Weights of a small transformer language model.
Size: 11 layers, width 448, MLP 1792 GELU, 28.6M parameters.
Architecture: LayerNorm before each block, rotary positions, biases, tied embeddings, attention and MLP in parallel.
MLP neurons of a small language model. Each row is named by its layer, matrix (down: output weights) and neuron, and shows model dimensions 149-276. Each number is 128 + 24 x the weight over its row's rms, rounded and kept within 0 to 255.
A block is one neuron, or neurons of one layer that tend to fire together. After each block is what it responds to, as a language model described it from the Wikipedia text at the highest values.

L7.down291 [132  66 110 167 125 159 127 152 104 115 157 152 141 129  79 126 133 133 150 126 125 142 136 101 134 134  93 151 127 125 154 129 137 113 119 123  81 107  81 133 135 109 169 137 153 131 144 141  64 134 113 128 172 142 129 102 127 110 100  95 142 119 112  99 136  81 103 133 166 130 107 117 106 152 131 179 135 133 173 130 122 120 124 121  99 119 109 123 133  98 162 168 115  96 131 115 114 102 156 129 123 118 128 129 175 115 163 105 104 126 131  84 141 140 136 137 142  95  96 145 114 158 119 142 113  87 124  99]
L7.down608 [135 139 114 115 168 168 127 104 123 106  75 104 171 136 127  63 168 130 149  85 137  84 115  96  77 124  77 135 139 179 157 100 144 130 124 154 143 177 159  94 136 101 102 123 104 109 118 152 143 150 114 132 106 129 134 139 101 117 121  72 141 168 142 122 117 150 162 150 126 125  97 148 151 134  92 121 101 135 160 137 147 106 147 139 116 136 172 106 120 112 100 129 107 102 113 138  99 103 165  98 115 106 165 130 175  84 101 155 125 150 121 125  92 124 146 148 115 120 185  99 143 119 122 162 112 124 126  99]
L7.down788 [126 106 132 116 114 121 152 118 117 121 106 102 109 141 125 138 137 161 129 147 133 126 112  72 124  54  82 119 126 160 186 125 172 102 120 130 121 114 117 165 119 157 132 129 132 104 115 148  99 129 109 127 123 148 112 146 121  87 148 145 129 166 113 133 180  97 108 138 131 129 132 123 148 142  97 159  80 101 127 105 130 121 162 100 110 140 175 112 132 134 151 109 153 117 133 160  87 159 104 122 161 109 149  98 105 128 116 144 159 174 174 173 146 138 110 122 146 100 156 162 136 140 169 125 142 150 136 135]
L7.down907 [157 119 154 150 111 101 114 146 114  99 119 136 141 134 117 143 147 153 149 131 131  72 148 143 158 151  86 113 120 122  84 159 137 137  88 119 153 156 111 132 141 139 147  98  91 129 102 140 110 150 125 107 181 149 115  96 154 127 153 108 146 132 150 151 123 117 102 116 161 102  84 165 129 122 101 175 122 141  96 134 147 124 109 117 154  96 107 187 141 114  97  83 142 152 113 138 134 156 127 111 164 108 118 147 159 119 153 117 140 161 134 163 137 119 130 105 132 140 131  84 142 151 142 115 153 126  77 155]
L7.down1162 [134 172 169 128 166 102 136 110 113 140 155 119 129 137 148 119 116 116 115 134 138 142 116 134 145 120 148 123 104  66 139 146 147  89 109 121 160 145 154 111 122 123 139 144  80 121 147 147 145 127 130 159 139 137 140 103 161 139 128 148 134 130 156  98 144 122  59 124 126 114 122 132 141 131 127  99 138 146 162 160 100 147 138 124 116 145 134 145  72 113 103 107 110 151 140 109 140 147 119 126 183 126 154 110 140 140 131 132 115 165 130  98 154 184 138 157 129  97 143 136 150 122 142 165 125 137 134 158]
L7.down1179 [143  79 122 127 124 110 126 122 136 138 138 135  86 172 143 113 113 153 142 152 213 101 129 125 153 162 160 161  90 157 147 168  81 107  87 158 134 147 105 120 170 156 136  95 109 147 130 108 141 124 145 111 133 116 199 107 136 119 135 116 109  87 159 129 131  96  98 153 131 160  96 109 141 125 116 111 188 134 129 121 118 153 140 127 142 149 144 125 132 119  87 101  74 122 106  69 149 121 106 151 129 132 141 125 147 141  97 101 112 140 138 145 115 110 126 163 129 108 146 136 142 134 107 128 131 106  95 154]
L7.down1337 [159 106 108 137 134  99 100 180 134 127 151 137 141 148  91 132 142 135 109 136 124 111 116 129 141  96 129 168 133 106 130 180 160 136 126 104 181 175 176 126 101  77 140 154 134 124 109  97 161  77  98 144 175 109 148 104 111 122 140 131 112  84 186 148 107 120 114 139 139 112 109 131 119 143 130 131 145 101 166 138  86 129 129 145 113 115 146 137 142 110 136 113 143 112 144 109 127 121 134 127 101 115 121 116 116 112 146 157 124 130 140 146 119 126 105 102 106 115 143 145 102 142 168  91 156 117 114 140]
L7.down1482 [132 159 134 111 156 136 127 165 150 165 179 139 157 138 129 133 135 143 124 113 140 154  86 101 107 104 128 108 155 106 131 127 121 125 148 127 144 113 140 129 108 114 136 121 115 105 129 120  99 143 109  87 159  91 109 207 144  96 101 170 151  99 133 115 109 143  73 163 139 119 108 112  95 175 153 163 139 106 147  76  97 124 104 158 119 141 171 141  80 122  99 123 156 101 127 111  79  91 116 138 110 100 112 143 129 110 148 105 127 145 130 155 125 120 123  94 101 177 138  99 155 173 149 103 121 102  88 126]
Description: Anaphoric clause subjects. Final token of a clause subject that refers back to something already mentioned, just before its verb: it, which, that, or noun endings (the project, this mill, the Enigma deal).

L7.down480 [147 131 143 109 139 157 103 146 133 169 168 156 149 131 134 148 177 122 112 133 111 141  96 157 151 106  78 145 116  97  92 165 109 144 100 130  99  96  92 102  79 112 138 130 157 117 128 156 147 111 146 101 127 145  85  90  96 139  94  98 145 116 148 153 132 155 103 110 120 133 165 133 114 113  60 140 150 115 143 161 169 144 122 129 155 175 111 147 109 153 142 154 161 107 116 181  94 142 167 140  99 110 130 167 143 100 166 115 109 149 115 111 141 167 146 119 141 111 142 169 114 122 110 138 105 143 155 154]
L7.down596 [113 137 133 186  91 144 141 185 137  91 126 117 149 142 120 145 134 123 118 122 114  90 180 130 127 129  82 130 142 159 150 166 136 146 107 113 139 103 100 112 132 131 147 163 110 127  97 134 147 125 120 153 153 158 142  99 146 138 137  98 117 118 125 152 100 153 112 140 105  93 167 168 144  79 132 127 123 105 137  63  92 110 110 138 181 144 176 130 143 136 154 159 123 111 117 154  88 137 116 129 131 135 124 105 124 125 121 108 154 135 159 128 144 125 135 126 109 120 120 122 117 151 127  95 152  99 134 140]
L7.down831 [126 166 130 122 136 144 160 153 103 117 101  93 131 138 119 143 180 141 173 117 130 122 133 153 141 101 121 109 134 132 133 129  94 130 141 139 117  81 135 110 100 120 118 123  98 107 116 147 109 133 166 115 101 113  97 150  56 133 149 153 123  75 103 147 146 152 121 128 135 163 183 143 130 113 133  98 113 161 135 176 133  96 119 122 147 137 145 133 154 137 111 143 113 134 127 135 102 117 114 110  97  78  78 149 134 135 128 113 142 101 106 166 123 128  95 149  53 142 127 141 139 130 106 115 150 143 110 185]
L7.down851 [118 103 124 129 158 150 137  59 117 110 102 132  92 135 116 143  89 131 153 142 119  96 105 102 114 116 130 100 102 152 127 136 117 124 100 139 155 133 130 119 154 123 156 103 147 117 122 100 118  85 176 155 125 140 186 150 146 108 137  99 142 131 138 121 138 128 102 153  99 127 103 164 136  79 116 118 149  97 140  86 102 129 182 107 143 127 122 128 159  92 111 162 105 133 156 153 125 120 185 148 108 106 125 176 119 143 104 106 130 114 155 124 126 122 120 140 155 119 162 129  94 131 156 134 125 108 118 128]
L7.down1055 [131  86 125  82 172 154 131  97 165 175 155 136 107 141 170 124  90 144 120 138 113 131 115 111 148 111 145 118 114 118  98 116 124 108 101 106 144 130 133 120 116  83  88 129  86 171 155 133 161 119 126 105 128  91 124 136 112 150 100 126 101  86 123 135 111 150 104 145 117  80 150 122 143 107 129 148 130 152  97 108 137 192 103 146 113  92 135  92 119 139 118 128 109  87 109 163  95 124 131 111 136 184 147 107 109 139 173 110 126 127 104 155 162 142 136 151 109 157 124 110 150 140  94 149 156 109 134 136]
L7.down1418 [145 110 139 114 120 161 155 174 154  80 147 148 108  93 109 130 125 170 144 131  87 137 159 108  89 143 143  86  78 158 138  88 119 131 183 165 102 150 104 135 120 144 108 131 102 154 104 132 136 129 163 173 154 121 110 118 151 119  88 113 159 141 148 151 107 159 144 128 106 126 165 157 158  82 137 159 133 138 165 143 135  78 155 124 133 131 146 151 141 133 148 144 126 127 165 154 134 119 126 118  81 118 116 149 162 133 125 102 143 162 117 149 110 143 107 134 151 109 144  60 123 110 158 109 123 122 105 145]
L7.down1457 [143 102 146 110 165 165 142 127 155  85  81 130 135 146 153 174 119 139 116 139 134 142 145 135 128 171 119 127 163 141 149 106 117  99 187 106  98 127 133 167 128 104  94 163 100 112  74 102 115 145 176 132 155 108 139 156 112 187 114 114 145  87 103 151 151 126 103  93 149 165  89 146 124 123 141 156 178  95 140 125 161 125 135 148 118 159  86 147 109  91 144 123 140 118 156 107 127 136 105 101 125  84 133 104 158 144 124 122 157 150 149 122 110 158 163 131 132 134  65 145 119 118  98 133 129 125 144  88]
L7.down1646 [143 112 120 159 144 130 123 142 141 174 143 117 152  95 127 126 100 117 126 113 156 168 109 139 134 119 147 136 143 107 121 116 145 151 161 133  84 114  95 116 107 116 121 110 130 114 117 132 126 155 136 125 109 115 158  96 101  97 142 140 120  74 149 133 150 143 134 120 138 134 151 190 121 140 124 127 113 137 146 133  90 182 127 128  92 166 118 102 128 138  53 145 100 118 155 104 140 160  82 133 105 110 140 116 127  93 115 101 117 127 122 116 138 127  95 190 130 161 147 109 132 133 114 162 170 119 137 166]
Description: Release and chart metadata. Fires on words in the formulaic fields and facts of release and results records, mostly media: "Distribu-ted by", "char-ted", "released", "peaked at", and table cells like "Win", "Bronze".

L4.down22 [148 152 140 113 128 151 124 110 155 107 138 115 122 145  90  92 132 129 118 159 129 124 131 107 102 112 130 125 141 140 122 149 139 141 138 145 129 110 152 167 115 125 127 171 117 130 133 130 144 130 145 155 147 165 131 101 139 130 138 144 135 140 135 145 120 114  75 133 116 110 142 111 103 153 142 164 164 133 108 119 140 145  86 105 130 122 130 110 113 148 140  89 147 138 125  97 104 108 117 120 134 133 135 130 107 146 132 154 121 138 119 142 122 124 151 151 168 125 129 131 120 124 103 107 134  90  66 110]
L4.down405 [162 127 113 119 155 178 135 126 138 140 161 130 114 116 140 143 140 140 135  96 157 157 108 142 133 157  94 137 125 118 129 156  80 150 116 115  95  92 161 100 104 120 138 122 127 137 145 182 111 139 113 140 177 176  74 158 111 134 154 141 137 127 131 101 150 113  98 109 117 152 114 145 115 132 100 144  74 129 147 143 144 155 154 107 117 148 135 112 143 109 107 170 140 123 123 176 101 120  92 129 151 136 154 104 126  99 164 118 133 149 140 124 114 168 150 143 148 137 150 188  94 129 125 134 138 136 144 136]
L4.down604 [138 181 129 135 142 156 142 155 123 149 133 138 151 131 111  98 129 179 142  74 179 114 144 104 113 148 135 108 123 166  94 162  83 174 127 129 131 107 120 124 102 121 109  76 175 151 126 127 138 198 145 106 131 160 169 135 121 139 103 130 105 171 155 130 106 120 142 165 111 122 126 116 150 117 151 130 120 131 144  96 141 115  88 122 138 146 134 133 147 141 136 109 174 115 136 151 127 149 112 141 110 136 131 104 142 103 135 163 137  90 112 137 137 154 124  99 108 171 104 127  76 128 128 130 131 131 123 134]
L4.down904 [133 129 112 102 117 136 102 119 150 157 119 117 141 103 102 120 123 142 156 166 147 168  94 127 103 138 114 145 152 188 116 179 112 161 113 130 146 144 178 150 126  88 130 118 155 139 124 131 154 142 154 157 165 141 127  90 127  87 160 155 124  99 153 164 116 121 148 141 127 145 152  91 154 119 129 159  91 155 154 102 148 157 147 133  90 184 120 103 102 162 118 135 129  90 138 137  79 121 121 128 121 111 162 106 125 112  87 127 107 136 120 149 175 136 107  98 121 150 184 122 121 157 167 101 177  66  83 136]
L4.down1009 [149 109 121  46 134 146 120 114 185 138 105 104 130 152 107 130 131 106 109 196 139 102 187 125 131 104 125  93 153 168 136 136  93 111 133 127 129 139  88 128 109  95 101 118 147 147 127 123 106 144 140  80 110 125  92 119 137 112 128 140 118 118 114 152 111 127  95 158 135 102 210 131 137 104 146 172 128 132 111 116 139 191 100 114 134 144 148 165 120 117 137 153 108 139 158 118  99 157 141 150 170 136 120 106 168 112  97 157  88 117 143 152 113 116 148 132 140 140 133 133 122 141 145 100 142 179 140 103]
L4.down1162 [112 129 123 122 152 194  97 145 133 123 157 148 147 151 127 132 115 177 145  90 123  97 110 145 174 131 118 116 106  92 104 125 146 100 140  88 117  85 122  89 115 105 151 117 111 112 130 133 103 138 152 111 103 103  85 159 138 110 147 165 111 149 191 120 122  88 134 144 110 157 135 154 105 183 146 123 129 110 167 107 152 160 104 103 132  72 116 146 124 136 133  93 123  96 147 187 111 146 111 175 115 128  99 128 148 124 165 135 112 140 155 103 172 131 125  87 140 160 149 145 124 140 112 130 107 130 162 155]
L4.down1248 [145 113 123  82 157 132 148 172 126 194 125 119 128 118 113  83 100 125 137 156 163  71  91 129 127 144 123 137 144 151 109 144 107 128  98 118 183 166 112 105  89  81 145 132 174 118 123 134 125 152 147 115 138 156 172 147 102 105 129 125 134 119 126 135 110 142  95 144 143 151 133 121 139 127 127 119 130 119 142 115  87 167 123  91 163 166 131 146  92 156 131 121 145 128 122 140 115 128 115 117 162 121  91 105 136 123 122 100 152 170 164 129 139 127 117 152 125 137 152 164 113 150 135 122 120  94 138 119]
L4.down1417 [ 97 130 106  82 137 119  86 171 154 129 146 127 139 123 123  91 116 127 157 148 117  78 141 107 117 100 101  96  85 121 153 125 141 116 114 129 155 144 145  94 151 128 175 109 142 152 113 141 123 129 119 164 156 144 140 147 198  96 116 113 102  91 136 131  93 173  93 156 113 182 157 115  87 148 138 131 142 125 149  91  82 162 122 104 145 129  90 159 129 132 130 134 142 136 130 143 101 125 106 131 135 160 132 106 158 132 136 109 155 149 146 140 158  75 150 154 139 138 199 144 101 132 113 113 135  87 126 112]
Description: Plural group nouns. Final pieces of plural nouns naming groups of people or organizations, often the subject before a verb, e.g. authors, troops, companies, players.

L2.down792 [129 120 129 109 138 160  84  79 104 115 121 145 138 170 158  97 128 116 119 114 109 177 118  85  98 147 124 121 144 132 126 113 126 139 143 113 105  89 114 122 126 129 130 110 129 134 163 139 131 130 130 117  97 135 132 146 142  92 112 121 111 125 162 103 122  98 147 122 153 122 170 151 132 120 103 113 143 137 101 119 115 108 114 149 138 168 138 118 146 123  70 108 120 109 121  90 149  90 159 145 166 103 156 118 127 131  83  97 160  90 119 175 108  93 101 170 149 122 122 106 174 124  89 164 127 140 142 124]
Description: Word continuations and list openers. Word pieces continuing a split word (sup-porting, s-ound, spars-ely), opening quotes of song titles in discography lists, and prepositions after verbs (filmed on, voiced by).

L7.down293 [131  89 136  97 146 150 106 142  68 126 124 136 125 127 125 114 127 110 125  92 107 112  93 140 144 107  77 120  91 121 134 117  99 125 172 113 150 158 114 124 156 137 122 137 172  93 116 150 163 140 145 136 134 160 108 114 115  82  97 133 149 109 120 129 144 127 129 164 129 159 133 135 142 108 134 144 106 166 135 172 100  95 129 106 111 108 138 115 121  97 153 149 125 134 125 126  87 142 127 147 125 134 148 101 105  93 135 152 105 124 165  93 138 152 117  92 124 116 126 109 114  95 134 147 113  88 144 129]
L7.down532 [134 148 157 142 109  88 161 165 114 126  88 122 115 121 145 102 102 127 142 106 129 158  96 112 131 119  90 123 145 149 124 122 111 116 110 112 113 136 156 113 156 117 139 141 133 126 149 123 180 133 119 162 130 158 118 109 135 154 153  90 135 158  74 126  97 126 149  97 136 122 132 108  77 123 153 100 133 134 116 118 140  82 128 150 147  94 153 145 135 107 155 128 156 155 134 131 160  87 104 119 103 116 116 119 165 123 102 133 116 104 132 113 137 131 102 170 167 121 134 109 109 133 117 130 121  98 119 188]
L7.down829 [134 115 109 121 149 150 148  77 167  94 152 118 124 163 128 147 141 127 179 101 147 111 115 153 134 108 115 171 135 107 162 109 101 117  88 137 118 126 142 168  99  77 115 129 153 125 147  94 128 121 149 134 139 174 156 155 160  26 168 132 116 152 144 174 111 119 137 129 169 114 111 112 115 118 155  91 143 130 102 110 139 140  93 108 127 170 113 146 126 115 119 135 140  64 125 120 127 141 106 141 129 116 133 132  73  74 108 112  81 102 134 130 167 136 165 134  85 106 192 121 135 145 138 111 156  62 118 105]
L7.down1204 [123 131  99 102 156  98 133 128 125 164  96 118 120 126 114 117 136 153 158 152  64 155 116 126 141 134 126 145 140 183  89 122 141 125 111 159 127 137  99 110 124 159 189 122 150 111 183 135 154 162 110 139 137  93 101 164 114 147  85 126 176 115 127 137 136 136 106 117 134 110 135 148 136 157 185  88 174 150 109  82 130 159 125 117 100 146 120 137 129 148  75 152 126  99 147 121 136 136 151 118 116 173 152 128 112 167 177 174 156 125 129 164 116 120 146 133 161  79  94 129 113 108 143 134 131 115 108 167]
L7.down1239 [102 107 121 156 150 117 145 104 128 137  75 167 138 117 137  95  98 121 150 107 120 152  95 159 130 150 105 160 119 209 164 158 149 131 156 134 137 133 146 120 104 115 144  82 128 134 115 140 115 109 123 126 135 155 117 131  90 135 145 123 127 108 107  89 102 135 141  99  85 142 121 138 152 139 104  91 146 115 132  99 118  95 150 137 105 114 123 134 103 155 121 157 125 139 106 148 167 125 113 168 163 117 169 123 149 125 149 120 186 135 113 102 107  88 123 130 160 131 137  97 160 152 134 125 107 131 182 139]
L7.down1289 [134 149 124 121  90 105  98 170  96 133 110 124 121 130 141 104 157 130 144 110 135  86 174 120  59 177 122 138  95 157 166 111 141 118 131 162 131 151 169 104 114 139 134 135 146 133 137 135 121 117 143 142 151 152 141 122 151  87 143 172 127  89 119 142 132 117 115 162 126 149 146 129 137 133 157 109 129 130 134 123 139 134 176 128 125  85 112 173 113 111 150 158 130 130 153 119 133  99 111 143 113 102 102 136  89  98  97 128 110 119 155 147 159 124 125 190 198 125 192 139 165 126 142 108 120 139 129  94]
L7.down1319 [174 140 104 128 126 128 128  76 187 167 146 157 113 158 127 123 115  92 149 130 117  88 109 133 170 145 122 142 143 144 131 146 115 149 112 113 151 128 119 175 105  88 122 116  93 144 110  93 108 130  94 119 137 107 142 159  87 110 138 128 105 131 119 151 125 130 129 175 110 118 120 175 144 146  94  91 121 130 140  75  78 125 173  99 170 117 120 115 118 116  88  96 107  82  89 130 129 139  93 125 151 160 162 103 143 144 102 129 156 103  78  97 161 158 161 146 147 113  94 158 121  89  99 140 129 112 131 132]
L7.down1721 [ 83 131  65 120 169 114 106 168 132 132 127 143 130 100 143 130 132 154 121  98  83 119  95 127 147  77 110 115 155 147 112 149 134 135 152 121 153 123 116  99  96 149 158 138 166 143 171 179 107 151 131 163 130 134 100 115 138 116 120 126 150 149 136 128  81 143 126 129 109 115 107 170 134 156 112 147 153 155 114  82 112 140 149  85 112 152  74 143 153 157 112 118 169 136  85 139 161 135 111  73 125 171 129 119 100 136  94 134 151 127 158 100 107 123 121 125 106 100 110 105 121 120 106  99 100  95 138 159]
Description: Word-initial consonant fragments. Short word-opening fragments, mostly single consonants like f, b, m, L, that begin a longer word after "the" or "a": f(resh), f(ighting), f(arm).

L4.down61 [141 119 176 109 109 100 122 154 115 197 106 121 167 131 124 109  97  66 115 113 152 130 132 175 149 114 127 142 121 175 183 153  88 113 133 123 118 133 143 152 118  96 158 166  93 159 146 127 164 109 134 157 114  78  85 138 119 191 150 128 101 126 170 168 129 125  85 135 144 105 144 150 110 105 143 136 154 134 101 173 119 115 127  97 149 137 133 125 154 134 137 110 147 140 112 108 145 112 121 136  91 112 109 115 101 146 129 124 116  94  86 144 118 128 113 123 131 166 131 111 143 112 167 132 136 189 139  91]
L4.down237 [164 110 106  95 122 147 131 101 157 179 124 180 114 129 127 160  99 112 104 138 156 121 100 147 122 132 119 109 128 118 110 156 145 110 125 122 131 139 149  88 141 119 117 104 183 107 116 142 103 151  90 163 135 147 132 167 141 114 117 122 169 175 102 140 144  75 118 151  66 141 165  98  99 122 135 106 106 165 110 118 119 120 139 128 142 141  98 155 152 147 149 139 155 132 154 142 145 123 112 194  84 139  94 131 186 132 146 157 156 112 161 128 134 114 122 130 125 112 109 119 132 105  84 130 144 131 103 124]
L4.down293 [146 144  92  98 145 137  92 140 162 139 117 104 110 174 136 102  72 148 103 155 120 129 168 146 125 132 154 113 118 141 128 102 103 125 108  97 108 187 110 105 168 123 139 124 113 134  89 115 122 136  92 150 133 154 170 165 136 122 128 141 136 142 115 148 100 115 159 166 131 128  79 194 126 101  95 152 121 157 136 108 151 157 134 107 105 152 114 114  97 157 163 106 135 184 136 117 173  59 138 137 169 159 113 171 156 116 143 136 163 134 140 127 170  86 104 155 134  95 120 121 165 142  91 164 131 115 121 120]
L4.down467 [117 137 119 126 148 129 166 107 154 138 102  99 171 100 125 159 147  79 125 101 142 131  90 114 156 121 112 143 140 115 135 134 115 122 122 113 136 101 146 124 132 113 141  80 133 129 122 133 148 113 168 126 110 147 123 124 121 133  98 171 125 184 155 116 112 153 111 125  99 103 161  81 106 185  97 128 126 124 125 152 138 136 130 180 150  97 128 112 138 113 117 120 144 144 146  98 148 115 129 103 130  92 136  99 167 168 139 136 115 140 136 142 123 169  92 120 120 116 136 111 106 168 160 150 136 156  79 108]
L4.down686 [114 104 115 141 159 112 174 143 137 118 151  77 130 182 125 108 126  95 165  89 150  87 111 140  98 148 130 146 182 169 128 108  58 109 157 132 144  93 167 106 126 136 176 109 133 129 126 141 123  98 137 126 136 148 177 115 128 113 126 110 103 136 160 108 131  93  77 120 108 129 137 149 120 134 143  84 136 129  99 119 161 122 121 135 132 168  97 120 110 121  93 125 115 124  94 150 136 120 108 160 111 115 110 133 137 120  98 176 117 159 126 146 165 115 135 148  95  99 130 139 103 116 100 108 127 147 119 134]
L4.down949 [147 188 126 135 157  84 118 141  74 159 103 135 134 148 123 137 167 149 137 116 152 136 129 135 107 124 106 125 136 144 134 116 120 182 116 173 178  96 129 102 143 140 120 134 120 171 121 112 119 145 140 145 115 146 129 117 139  66 124 119 129 150 111 131 124 136 126 190 120  93 160 135 142 130 104 126  83 110 110 112 115 136 113  80 113 113  79 141 107 124 141 131 169 131 107  93  97 188 156 156 140 161  71 156 146 111 143 117 110 171 164 159 129 126 134 157  98 113 127 155 126 114 128  92 184 187 139 126]
L4.down1244 [132 139 139 114 167  97 102 127 131 134  92  84 110 117 115 171 126 107 177 120 155 131 107 124 136 175 112 136 105 128 118 113 110 151 118 123 148 117 120 141 118 103 134 108 122 123 128 154 100 110 113 138 174 141 156 136  91 134 119 132 109 117 130 173 102 146 102 137 118 148  95 132 102  87 154 135 113 132 117 107 153 102 134 120 132 142 139 149 147  85 115 109  96 152 177 107 128  87 150 166 129 129 126 107 153  99 112 151 112 107 137  84 107 133 150 179 146  87 153 132 110 144 100 105 145  72 121 138]
L4.down1659 [141 129 111  90 121 134 105 120 126 150 162 138 152 144 161 135 151  94 143 148  92 137 153 134 161 145 152 125 130 142 161 133  94 121 136 116  80 104 125  90 136  67  78 110 120 146 142 123 167 113 114 110 149 150 111  95 117 151 112 132 137 150 112 134 142 122 117 122 118 118 105 103 148 127 141 124 158 174 144 129 118 147 113 108 127 148 182 103 152 112 109 167 150 106 158 137 100  80 122 129 145 141 106 121 121 146  87 139  76 131 126 134 123 131 114 144 145 110 121 111  99 137 130 111 147 130 142 108]
Description: Word-initial l/m fragments. Single-letter word pieces, mostly l or m, split off at the start or inside a word, as in l|ights, m|otor, Char|l|ottesville, Ports|m|outh.

L2.down963 [114 149 110 105 128  98 112 106  99 142 101 157 107 127 166 130 111 105 120 123 120 121  64 119 113 137 139  97 138 130 164 169 151 146 112 151 173 106 140  95  69 152 148  78 119  89 122 105 147 125 146  97 125 137  92 102 137 146 119 148 129 173 138 163 132 144 137 153 148 145 129 103 113 177 125 142  99  93 154 152 130 159 137 129 155 122 171 152 109 145 119 119 126 133 143 175 123  86 114 138 125 105  87 148 162  95  96 128 149 123  71 123 153 177  79 116 120 123 143 135 151 136 113 108  88 141 149 118]
Description: Sentence-opening continuation words. First word of a new sentence or clause after a period or comma, mostly "It" referring back, plus "Following", "As", "However", "becoming".

L2.down1691 [120 146 110 125  80 129  55 195 127 119 135 126 145 143 149 103 110 109 115 155 152 125  80 107 111  96 124 120 106 127 130 166  96 105 110 120 157 160 141 110 167 180 138 147 155 109 156 152 165 125 124 134 158 104 129 112 106 154 125 117 124 161 125 114 119  89 105 117 131 136 126 130 115  96 153 115 115 166 126 113 178 103 105 151 108 146  83 113  96 143 139 134 172 170 148  92 155 132 109 140 123 140 126 119 148 128 125 134 117 122 150 124 132 150 109 140 134 137 167 116  94 138  68 129 129 152 173 154]
Description: Word-initial fragment of common noun. Short first pieces of a lowercase word split into subword tokens, often right after an article or adjective: j(ob), w(ords), ly(rics).